config.yaml
hidden_size: 256
hidden_act: "geglu"
rope_fraction: 1.0
qk_norm: false
attn_scale: 0.125
init: "trunc"
init_std_o: 0.0384
init_mimetic: 0.7
max_grad_norm: 1.0
warmup_steps: 259
decay_fraction: 0.495
batch_tokens: 65536
max_seq_len: 512
MLP neurons of a small language model. Each row is named by its layer, matrix (down: output weights) and neuron, and shows model dimensions 160-255. Each number is 500 + 50 x the weight over its row's rms, rounded and kept within 0 to 999. Numbers have three digits each. A neuron's up and down rows have the sign that makes its largest values positive.
A block is one neuron, or neurons of one layer that tend to fire together. After each block is what it responds to, as a language model described it from the Wikipedia text at the highest values.

L2.down138:514530427490506487341365535474526505589439501421479583535523510542509576496476539463478531443485460494469449520445420571446516469498433480510552484470468541438505552549593462453561455522516615418575510540495469468460620449512486527469406515523612521468493497477505481474549520526560544562
L2.down302:552536521494536575507515553543462487488462435443489552579513496569492538536479454495369548521566524456530411518511477447468395499657478596475513423397527576407475463521587439542558487527527512496590508431492458527517510423542535516527461522497598480503458491531617559347462464446528429501
Responds to: The last digit of four-digit years in dates, such as 2017 in "May 18, 2017" or 1949 in a birth date, occasionally other long numbers.

L6.down169:502594480546373435520498501405538534519532448462527484422567508515469561442427596493549443357500501469644511514492450614448540493478526538465497500490468490461474468504514509496420472524456419390502450441497481442497488602458442565509511565578452453540469578473511558470512540479503512483
L6.down235:586524451473502540426452460406370481392388508567526445518502490480565425508526573500522466491598493480498513475502514418403466568510602559510439517532547451464512508561565536474513544521417525537483507494482407607552542485526455475511464558536522445457466462401525522465539492517419555541
L6.down243:431468525434586447565505446475479446498473506532461502466448517517556417426483480480568504476505495563542544442463495537514519562459610449463418540515464472482493511521533520513453526453510498510470617480567604506592544402514542448518403458522556557485587495533556452442401514517479512524
L6.down348:471511583485520453506544573542548522549536580596538435474500440456491519394523488574513492590479488489486571432498448459346424465517500567469485482556452472616525489527446466539514543528481470469482432507458560396474469538456382529520457476567487608483476494594466471507475514443459533528
L6.down416:521504493495480473472574563544458511452494476477496563548480465567495414462377527425569537511506530475560491525535559493452597456518518488539500541508530475525508536492539550534556457500435516492551501522484525472531512550536508681498442530565559547442453585513388610418538511462422475464
L6.down548:507498481527496468535504506519504504513397443499463464450438456545479440377431489438483521552521538455626444438488539556504582502547582550490535511491462468475512471467626508560494445530474500518540530533528469440458569548537479664517493577572496605417564496483427609457544542509460503515
L6.down623:517568529461515499508485519536451575572403552481515469438544393448555438373538444460467512525539557519554500505454502523491542553510526522551462460531441477443451414493491510448485447470498511397568508415550503537402492548494486497522531573522497569472443500430496481424526493512422485590
L6.down664:394486457509534442478629525477506579512468498386456538580414448509479446447515520469535478585515431524417491580539515525484503492516522507510504522519421536454475501558558564489445523505456601548596482554413510487492388505532516538352442465520428538528480500464560436465492430469487483509
Responds to: Mainly pipe cell separators in wiki tables and semicolons in number lists, plus mid-word pieces of rare names repeated from earlier (Wiw|c|zarek, L|ac|henal).

L6.down101:564480522380534521476610434473481508473458487415490554521488455603452490531487507479569591467593419571571484536505519472491528539515530590515512515473406608506556528572558570523423498565481460557514480463454451426464498541562471485548455422520465463489470497525486456538443648537451404381
L6.down133:538479523444593435507595513495571521499486484520478567439489532574513572453395418484457585456519575496509549543517524506502445489426476509466496568468539526437568397464459443469479502504555509535530499453531528525494490545515409561599491360451458519468546460486425498516514606450374465478
L6.down139:455485517528471489507502501436508398494362478504504584464570474524535508520481480449483418524524470516543473537477490447523517499423544533389519472512527505467561533502405506440452487512450513516534501537558485520539487570590511627508589528417420468526515545516478578544470551550447469438
L6.down293:534449557462600534546594514502446546403444484445499586458407463433481500482517476424524518502500507473592439481543495486557480515522488553472576498534556509489547455478459582402420513406522532482532535563514435481499511437526581594444518501471535466484538490482499542499512510464455472518
L6.down372:483581475515471509524485523527475505528574483513571480400424455523496466558545488442548490583501451489403438525469488522535546471478476479596522498486553547449528494442433523523571520483464553538528432508442489443504549540544474424574485533479502482531543440520509563515531625396466493473
L6.down546:503488520490572434488567483442632434473487524504621450518490488504577554490579554481539621624497543474533494592426472471565486607457475580518398505537502540485578514507461366436524451551492480399457514558578474547496563531554513524474506469526463580447429422546501528452489463532522481509
L6.down654:598530435513553464526492475563426463456584490425504516485485516534544517494453559527500550541421528495556545503439467433448548489466551552469534520468421595517556464502451553484442463504549532553503479496532476439456559535476537569449502530568518444514523447470422547593461528547543570515
L6.down693:474434576545532536538577509424434455478472518516498552503423595475453586482478428526516455421440483470536524560515499504383396569536439541463416450558465502538496475547458485469412493464497449549523520512505513517426679535613468534476483509468479350467468485562490520582470545600485515446
Responds to: Commas, semicolons and closing parentheses right after a proper name or short code, e.g. "Lafayette," "(HUN)", "H; A;".

L2.down146:464513543529517603560519454518455557498434446553437476347445496488574523427444511386562522493613452554440477472545516444543597491549489468515513460489572458536521395525408447455470529468478505497504538493515466421539485515515584482481465479514548464571535510474595487569566600513508430395
L2.down280:505542528539493531465537515575552418452528555506516476584528517406494469548563655367526528499538506437463470535551510564493540516542426597521503517549472537537502495476545534470576592460533557408437513451466431471598580573502451487457445582476422511382475558463415536475420532413636511410
Responds to: Lone first-letter word pieces, mostly S or V, that begin a split longer word, usually a name or title, e.g. S-10s, Silmarillion, Vossen, varying.

L2.down598:538429532563562507492507506482576484535449459456497570358432486482518441492429471522506465495402568449355553392373543548560463476543452508497427537639455521509487516490506550493439479426490463445547524496519509471503513544627535495499554465553424391544517467517459465501542526546477502433
L2.down630:529461534472529471541504515467441495492535464398556591477421446516561475507443530507574462519457570415433511404436568505473467512557499519451446458481460545506466492439528517558415442441461447389477541577491497502526535456407624507493430575558535457513495521535435492566569519576514389482
Responds to: Opening parentheses (and brackets) right after a name, number or unit in tables and stat lists, as in "/ 10 (0)", "(aged 22)" and "[3]"; weaker on "und" in undrafted or undisclosed.

L6.down164:470396558510475489535462498539550551495448524464510522485510527472543445461439543460508464475511508504441518468544506470543498484579519542550500540413651484543480490516445479526592466424466501516481556478477474516403507534502483426399492559492584444497487477448524513492557487600685534551
L6.down361:415563487505539459583478596534570483446490508557499516467433468487550563510560552397515573498582481470522432518427418433474592478476536501446442478517543394534526609519558485421451466499491482518458470436516439509541496445463548434547549500569542455513425463451568509584394410595477448540
L6.down366:431501493397527618573516431455416464517449502597442444508594609444399460480538499566524550456524510437525609453481475533488597586553563374441424552440599507403531493562560573565477512558516516495520476506500464551408438437594528479520538552530606545454447510524480605382471485513440456483
L6.down408:545599497477542539516420536467531406519514531495454520558568542471384432444440492484532472512434534414581485495520560467512539466559505482539487587513529586544505429530536417492455461538476470494503493489487465448532522544500552565543417588568477589408528407492494489553578519451535419446
L6.down417:518547471490536630457447523457445515529521416534502473528426578411542455544508474457427494459480506550451514439490536461596544581530606520446515510501523486492523404541506514389583606474497522459458496500460535439493489462445487496476552506436580543483428439512549445561518577563526448476
L6.down511:586560459554543419482474551507588529505576450486525429472582498570615528538512467456451520567524578443468435402417536449497471487573530585516480512464538480538477554557546445455528625494517509497491545416440502506505487498485505458532511526436578499529553470465543451522518467494539565451
L6.down538:512541517488493554499468527535482511450568526453546468375503524486552456394428570442511523504407465480444495546458579493518516537541451505585574485516480557507510505552474426567540609491459412448532561414517525494506450429538440498417526556537528533455492471500443484550562518443539488528
L6.down683:489400484534470518505551453438533512462478451489584552535509528481497490411535467657405474456535516519537530538523552604397568451456528506632507544462634475490433472524499514466474513528451444528559452496510544462510542520570519547559477468472397446554498418533494506466527486458501496475
Responds to: Capital S or T as the first piece of a tokenized proper name in bios, tables and lists, as in T-obin, S-enter, T-oyota.

L3.down44:496542501508514495520580539488423502488484502485618477432515476497438473428439607463548533519526496503677511463481519514527541482576479483487479458436486542440544507528476439542516439547479490440489447521500513494845547481530505510492518522518538485560534510512459495484498445552405506479
L3.down144:487630499532542422477488556476375514499448395424529579406531477537502575499452537478557449431552441462545485495536486378567437500520473471413516424466514590526474459451491560502552487524466583381533429467461538502633532526525435431460497462495560479507476486487541473475506576482420512480
L3.down275:508535543549527493522518581492458623451513439435461573449573418507516539499416562506486561541499517536602490447437460431538503410550416524452440484472521534442500576505489437497456532551496519469529426536504517490748533530449508502437467565583550416495539491450518559424458491516451497427
L3.down537:581528485435518469614480416548444486488581457514553571455455425490486413497459474414475556470523424534535406528473517518436550535467543420448579547475454477488501496528519561455540587454415426508487435494510574502695520522511475508524492523479553461461582562543593409524432501632509442435
Responds to: Commas, semicolons and table pipes that end a clause or list item (H; A; H, physical, social,), plus occasional word-ending suffixes like -ly, -est.

L3.down308:540444527466526471491513535531447514485468431527538512460557556535587453542478506513555531463466509464452570500495578490542480502517516453515426523561448535566478453459468536538395406409530489442424429533560471461695437451528563537428534465455533438445508443488470614486483543550467512450
L3.down412:537485603482561499508498502553459517549513489505528506429518522458471473454451463533527546460466490466502569396486617494494565467506477485518455519524487492541458500549452505455431433479514513444443415500467469405767554531497490459440481507518572538514476420519481577503524525539496541480
L3.down486:494393485495468525423495552487470506491458588411601527474529523538539511531397448513545506523557527396557623536503513544523455494493518513520540415558510505473569496488423558482439437538527513518520415518500484523748513499498510476453472563433574573435627463462494598485485433619451504520
L3.down552:583433503500475477531460547531482505512397459433623523429569456510482467520534491469523556507432459503473491492460445476514509517551454495505428547546489487477561529496482617549365562465504502512495458465402477505755447521516523499456513540494468469367518565557495601491523535458477507580
Responds to: Opening parenthesis or bracket right after a name or item in tables and lists, as in medalist(s), athlete (RUS), 1951 (aged 25).

L3.down155:546527599532518490516577506456535461484497439488565446556430531474550415440466569496463438584527504486507510514517415560463475541508414515469506517469518471492608551467465506494567545495530498539568481502404503450514501494539638490458534473431461470555478455466465525520446501446535583405
L3.down209:429498496551495442492543496559471504558518458596472560554454527529470450578491511498569574575341452446518533458542484409534588556474515510549460405437491476523507580493528408444612481409525529511461441514540435501510463557442514478487458429555493496499527511533498550500470477461551514510
L3.down547:493534535416405424500441396536477515530466494548504447537474495577436446618603496395469550579458555497459455566573542423464503541442567503492544494533515442577478343534466482486498460503366497487551505584457515570443494493544431473555517456574550503534491464508437488510556507515493494431
L3.down590:476519455456460474505483495527462486429556516478511542549477456544586413472421525500547421404503432510619431604555491486507588418443488522467477461383499494444539564490545465579557422503533448479565458516561518534832543525542459459528476455604533633505547519466498470479480463433482566492
Responds to: Mostly pipe separators closing blank cells in Wikipedia tables of election results, scores or track lists; also zeros in numeric cells, and "with"/"by" introducing figures or descriptions (total with 345, characterized by).

L6.down49:566483440520506604477470554458597480485582492481600515557525515386520573492480490497609468461493513520456504565541456431587445546514564466486530491382448443621485537473564509554514583556536628470472397501551466511553488570467489589460589520533486488400428502436550499485620482465496570487
L6.down95:583449541556476509510521521520546498578650568438575537555511607555505528594505480513553433515505486541461492466507553516487536492544398484546429473533563444491475521478478532538431519464449442482543468510501450470414544468415408525580597481436440450488404532539524456481497476541464490503
L6.down162:452501531531537379545425600546579480486450538496444496483510536496409618518457573531580460521509514495535501504338497492507529472561493476563530444471426560647442443472520557545527418512563567457520482544597478404460417498510439477476559468448560500486477516495445487598518546471437516512
L6.down461:577486346505567494515413535490554530492606456539551471518507428384441466608413557515503491462469491395451527464512539547462476498467545548519563626480471427557574544470537511517436495507441512387471482456510508410577539512464546529492498490379515456524508495524454483480588518488509501502
L6.down473:581485430522504425508477461460522582422499538458567500499546525518510499522553443491486521527471520509517456449543525592471408408476497514464457499520509471467509646417534524498457438512574479503539484539506513447546430513438409514430549474536488399407542535490498499525586469474420454486
L6.down502:467558493480502444573513493506594561623463573534460556577495474485443455542465468483453538554407441497444551489471525449517485515435507478524522458416494479473471489444521577449564487518477564440517538518525443483544475474478418391404569491524550507504507485541498515542491493483550426553
L6.down694:437607540585564449506464494531496447506582458419487516597547541469593472578509478527522448538532542601498482492531566511474509505534474472512475498593547507454551463450523525526561523454466550527480532468538513394445544544459447526489584355501506459518483490581497468467499533454485548479
L6.down701:530561495499537541465397510562547469504464537497535443566433437525494437464549475503521483482517526425324520483590602494479477526508438514548496497489446558520513516510543626526469454515479544552446495501590531433543517503569471522618588492493437495471460437561558487448521551522438453496
Responds to: Tokens that complete a year or place name in factual text: year digits (19·9·4, 201·4) and states, countries, cities (California, Virginia, Kansas, Pakistan).

L3.down108:479510645580511576542494497538563367526456473440532519402538407509586512469572508459562471449556426403529512488511460507501443493445453475485433560463438479524547476613397591469517507484428504481420351446421508461488592455482496507513513525502545467434490531472597499472426498485612555454
L3.down241:443515449483450503525446558569519589396476480441515478597589465494550484485440483619517473437512581481461486583511509470525482500570521473447473474584552455468580571439513553527562497510534525485587599454512574536480522522642567497493480609450470512506413467468521493432522516518443496571
L3.down358:503474594572543587488469491467442518559499533477502542533464498606524495440540494525483417468400438520487484502487565514555520496433457568515535487538408455457632580584545501486496632516495435502501453452528424528554497506474535547547519523452428407493484476502562365576484553396575445590
L3.down571:505519573602518457458488520506449488620536539548508508557523470526505460487578515477516565533422507516523502549564536514563534429479391482521484562506489532517487481523524505487566540567403453548451442460568528527428598457509521390518490591528483541441407464538546413581536504480458420526
Responds to: The word "to" after a long noun phrase, linking it to a destination, endpoint or purpose, as in from US 90 to MS 13, forced Jane to play, or AAA to AA+.

L3.down119:487474534504568513477555518505587574592506510517536528425618434498439425475508537441510435475462522464416558525505491493525456494463393565525462487495481527479488590451484547512548441530583584483486511423481564520496444478502474445478554560591461565451438554432569415451459511566452502516
L3.down261:455544505471504494547485490454518618439521551517458397497491426483606506519489457486528606551485488504370504479480576450472553468515461551445393525459548455471508495488507513439513522414503423572466555454389513526402528435482480486471488514522540461601512433517448556533447533494457493512
L3.down352:532500534532526563471490589574468571576555474420526484538505548508515458490520519472509472569459439562404554532508543406470547502513466522535491577522567491544401511414519540472512459456531521446515527506607552481422490472448502457525451559543558469520455495506422520601413510413470513474
L3.down474:542538549505607596439501547537600561478385483488407455514526462470478503520504616493511541535488554589340500462521626435565511593475467438551503502557636513525530436428433533391444535432558551460444496450483543519308480494526523487451507541555556465477536471446473529575538523503555489492
Responds to: Short opening fragments, often one capital letter like J, of a word split into pieces, mostly names in tables and cast lists (J|orge, J|ill, s|ack).

L6.down98:555424521487585508511455579508503552462518489491471469472478580535431497492456500514504525541490418526546537509491434549515549482490621498514416555511531508461484466522372480453487528478470487513516514518464654540477484489543432531593433465614596568447561585531487539532456496500528590483
L6.down179:546579509495489530515521416524401539578537513422473588499560521454395483558481547589593553536484538472411539454501470484540436565441458510517484450573587570534346407541484519542453502580502542431528485563462509537470502497568546465498544464457465509517424521492510568493560476542435469452
L6.down233:529491501552535565570489451441486543491510617511506541544447462468419469503398502400482454486469475560540460511507436431455433501447460573439502544465477456477504494473530597466467438491449465453451567543641521429484496470583556531509517550582504478549499419476524441458457442587562537471
L6.down244:489462536523495535496515476451482477436448494401523416562517488603476506472485508472622503493491561513601420490510471555550563580516476605468467448547523464502510398541516529537471506475429544534495455542496474473518465540489422606531422496483564525509571530532452583410459418508465551445
L6.down358:512500454539596530532596561566559433529537542522470475508476489480484493513457497473451428507488399551507498496505508482547541520501512595478466525575517502420524552489434448475419528447510537499401466474518525569561415570525549470450563476439467531595523544432420536525552490552389536507
L6.down438:513440450524497473563564546523496498502469563464534480503556486515527549563507451500546537558458458499509554511469426510612444404521439588505427515551518479477503484405409448522405520433401485405575502571400555609545558390419499466499531459452562495467563542486427575433608567506450468503
L6.down471:555542524504461477533584508520534508545486484493492461371528500507445487468565442437449465539439375486538473631474516526627476509518492469465448486476672624577507444535422431482477489495481550503455521469519497559368517403478535452546477521534501540500524553416477468480541408522446490545
L6.down653:449495477511466422526466576461488458538390471469517514464494555632412504521477531494478415557571499481501445509353461496530486472494575515606517602575508473522395442445419477498426497450456488430473513490550524495534494508536478541563503562432475536529518539490539489474571475453501462600
Responds to: Opening parentheses, and sometimes separators like × or |, right after a name or measurement in lists, tables and infoboxes, e.g. Mick Jagger (born, 21 m (69 ft, 581 (1872.

L6.down12:521515526526525504512501496501536492461454468471548472432470521475567487503532455506488499512405436530596486521527512457470526378512486418507447392608433522539452508454546513416488483530516378433603520455500519577570466440477504433500447458582401487523613469488476549543455536419485522478
L6.down187:490511423487561435561418476567517512477448560485528461450481505632526489500503465516456537542473490474478470569472538567470480476527490470489579527506441586490574483504485538577537434451465363509567422516639507487489493516435524483576552633445483573463487514506563553523571570496556445511
L6.down246:513478529488564463450457412511568423446503447517413549486473615486571423523549508429526483516510501516426416516533515553531468517500476575551437519552607474565404581422510590527575482530481551429481571428443497497493511553455511549610581476510547555524493494507493455460473445554553519478
L6.down434:476489577527522419523511465513478494570526499467457515475475540398365554487450507508495482554448455452491587499486474501502510438464562466444465462514467450502570543477512381461541542499435490458525488407464500502492495565582544488463412479446477498445483612482457494524602482513600519591
L6.down577:436488551483501458489479584574463492515488595517508510503445451457488531562568471543507511467506565494525491478504498451553410483457436439542515479529575440534470541539470550489478424487503590401445506518446476478470581413624432446531549469514462493559571486575511473546454504488536484496
L6.down639:487507524462485515560527460469553506505484517443540567488568501508517514577532472503483552503593499502437561521599457628554464508548549517421539587420618469443563542420513440372473539453494459501442494465523488600505558563504468447536464490454540543441392495432445577513522441569439535473
L6.down657:538505571494579552532398507500495506533489554511520417524499488499519501497547547537461569554438565462564565519544597575546608453436540468530504581555501472496527522480514556457545467433554454540476548510525498487503549395498469462451526419478518508486464475442502440583416468531470486575
L6.down672:556453494556546443527478474390504575447513511451556565566489411477451473451513535436481553429478492486457450545530518651582455538529490481448563476551595518518485539518494518533477574524435498462443453475509527493517554589556542512458504395511518464478565472507526603532599534452507516483
Responds to: Two groups: table cells in election or census tables (the 0 in 100.00, Year, Score, Registered), and predictable next pieces in prose (who or that after a noun, word starts like res-, des-, pres-).

L2.down352:483420564470531506497418500506529520421477457484520556675472403471453551542451433560506468494528478400645537478526594557453561513499498361455569525556439487493562561489469524480461545497464588510394441532506475504507514468463518544501492461492556623450479460504471562486535555456524500482
L2.down684:566396507458447534421453530527501509475518518552481523681487415477431433549372449539555521590536472432548487423596587458523505563460521430515603538508473439501477586542469570506522521459494474450558445515480535550455492512464508523516536429513510549429482506467466535544587568453509462600
Responds to: Pipe characters closing a cell in Wikipedia markdown tables, usually after names, numbers or times, and sometimes closing quotation marks.

L3.down43:487456471483528534541504523529461549423484398468477577518463521586501505508490485526497434558488426586475542441420431474527420399579398483504482435503553532466428492474630477534523506533440555485470499508437491608496512452531619486511468466494541453487440486567513413512466431511526482487
L3.down154:535475519434492510507604466498462532437428502513524496461443544462523593474498473499449526506559528493580563515415473500477439469470497498515437433425590549478509497534616538425539459414442470460483478467415529560300566508443520469474452391508524517551426461465510495478488559579582456505
L3.down533:439468521569446432387532431489507539506458571532490461602560535522479548450570491529465550538490555564479503587396490472435457503573528423526571492471345515518520456472553438456475462440452504511499536525385525488219464513447542539496480522482484567536456474467429480488543577503481506421
L3.down699:526538520468546514586621545505567491579487521457493509554472466532543471501443510473482561574497510531495506637489490450529504433388575549485489454526470458537542450575454439452558523463514574436488478452410544557390529505527491485588508486490508471422374472552463387571513626516482537464
Responds to: Single digit tokens 5–9 that end a multi-digit number, usually a year's last digit or a table figure, e.g. 196|7, 4:4|9, 2,35|7.

L2.down87:580454559517553570458506501489411477501499434488523564338465477565456502511489510444535552530559557536535518492416453546472496426445499516564464521493501526472513473570364547550392430541452432547496499436470473430466564514540531485492482436557450404493487513521478515569471513496547478537
L2.down398:469526599547555578411462584471476505489549447457498506500577467482526494404435467475589548539537483499601533515425508483436555545554576540535516511466443568505523504540456477516444585466454502487455497496563471506451473592532478569475470455494456431399523484529507510534392568507368413383
Responds to: Semicolons separating items in tabular lists, such as chart positions, scores, names or Bible verses, and between prose clauses; sometimes "but".

L2.down15:445489481442418490519556610515466626543405502451465416491504427509479557474453534495506531452449425460550580563545569536505539528503504543525490519445468498501559490435494630542483460526401562450628419538507499471487542515497567481535388480551524512514564482391514509493541499479525449598
L2.down672:491572514599485424548465559495469553511525505556526439496491430501448527508509545508520499486533451529520500532449447553432554479554481487554568487466555523486612530492540530513502492554488513477509416536555586491403593491597484459472495537524473537467413509504539535547451472463487470526
Responds to: Mostly "to" as an infinitive or preposition after a noun or clause (first Czech to reach, worked to formulate, from 1994 to); also wiki heading marks like ===.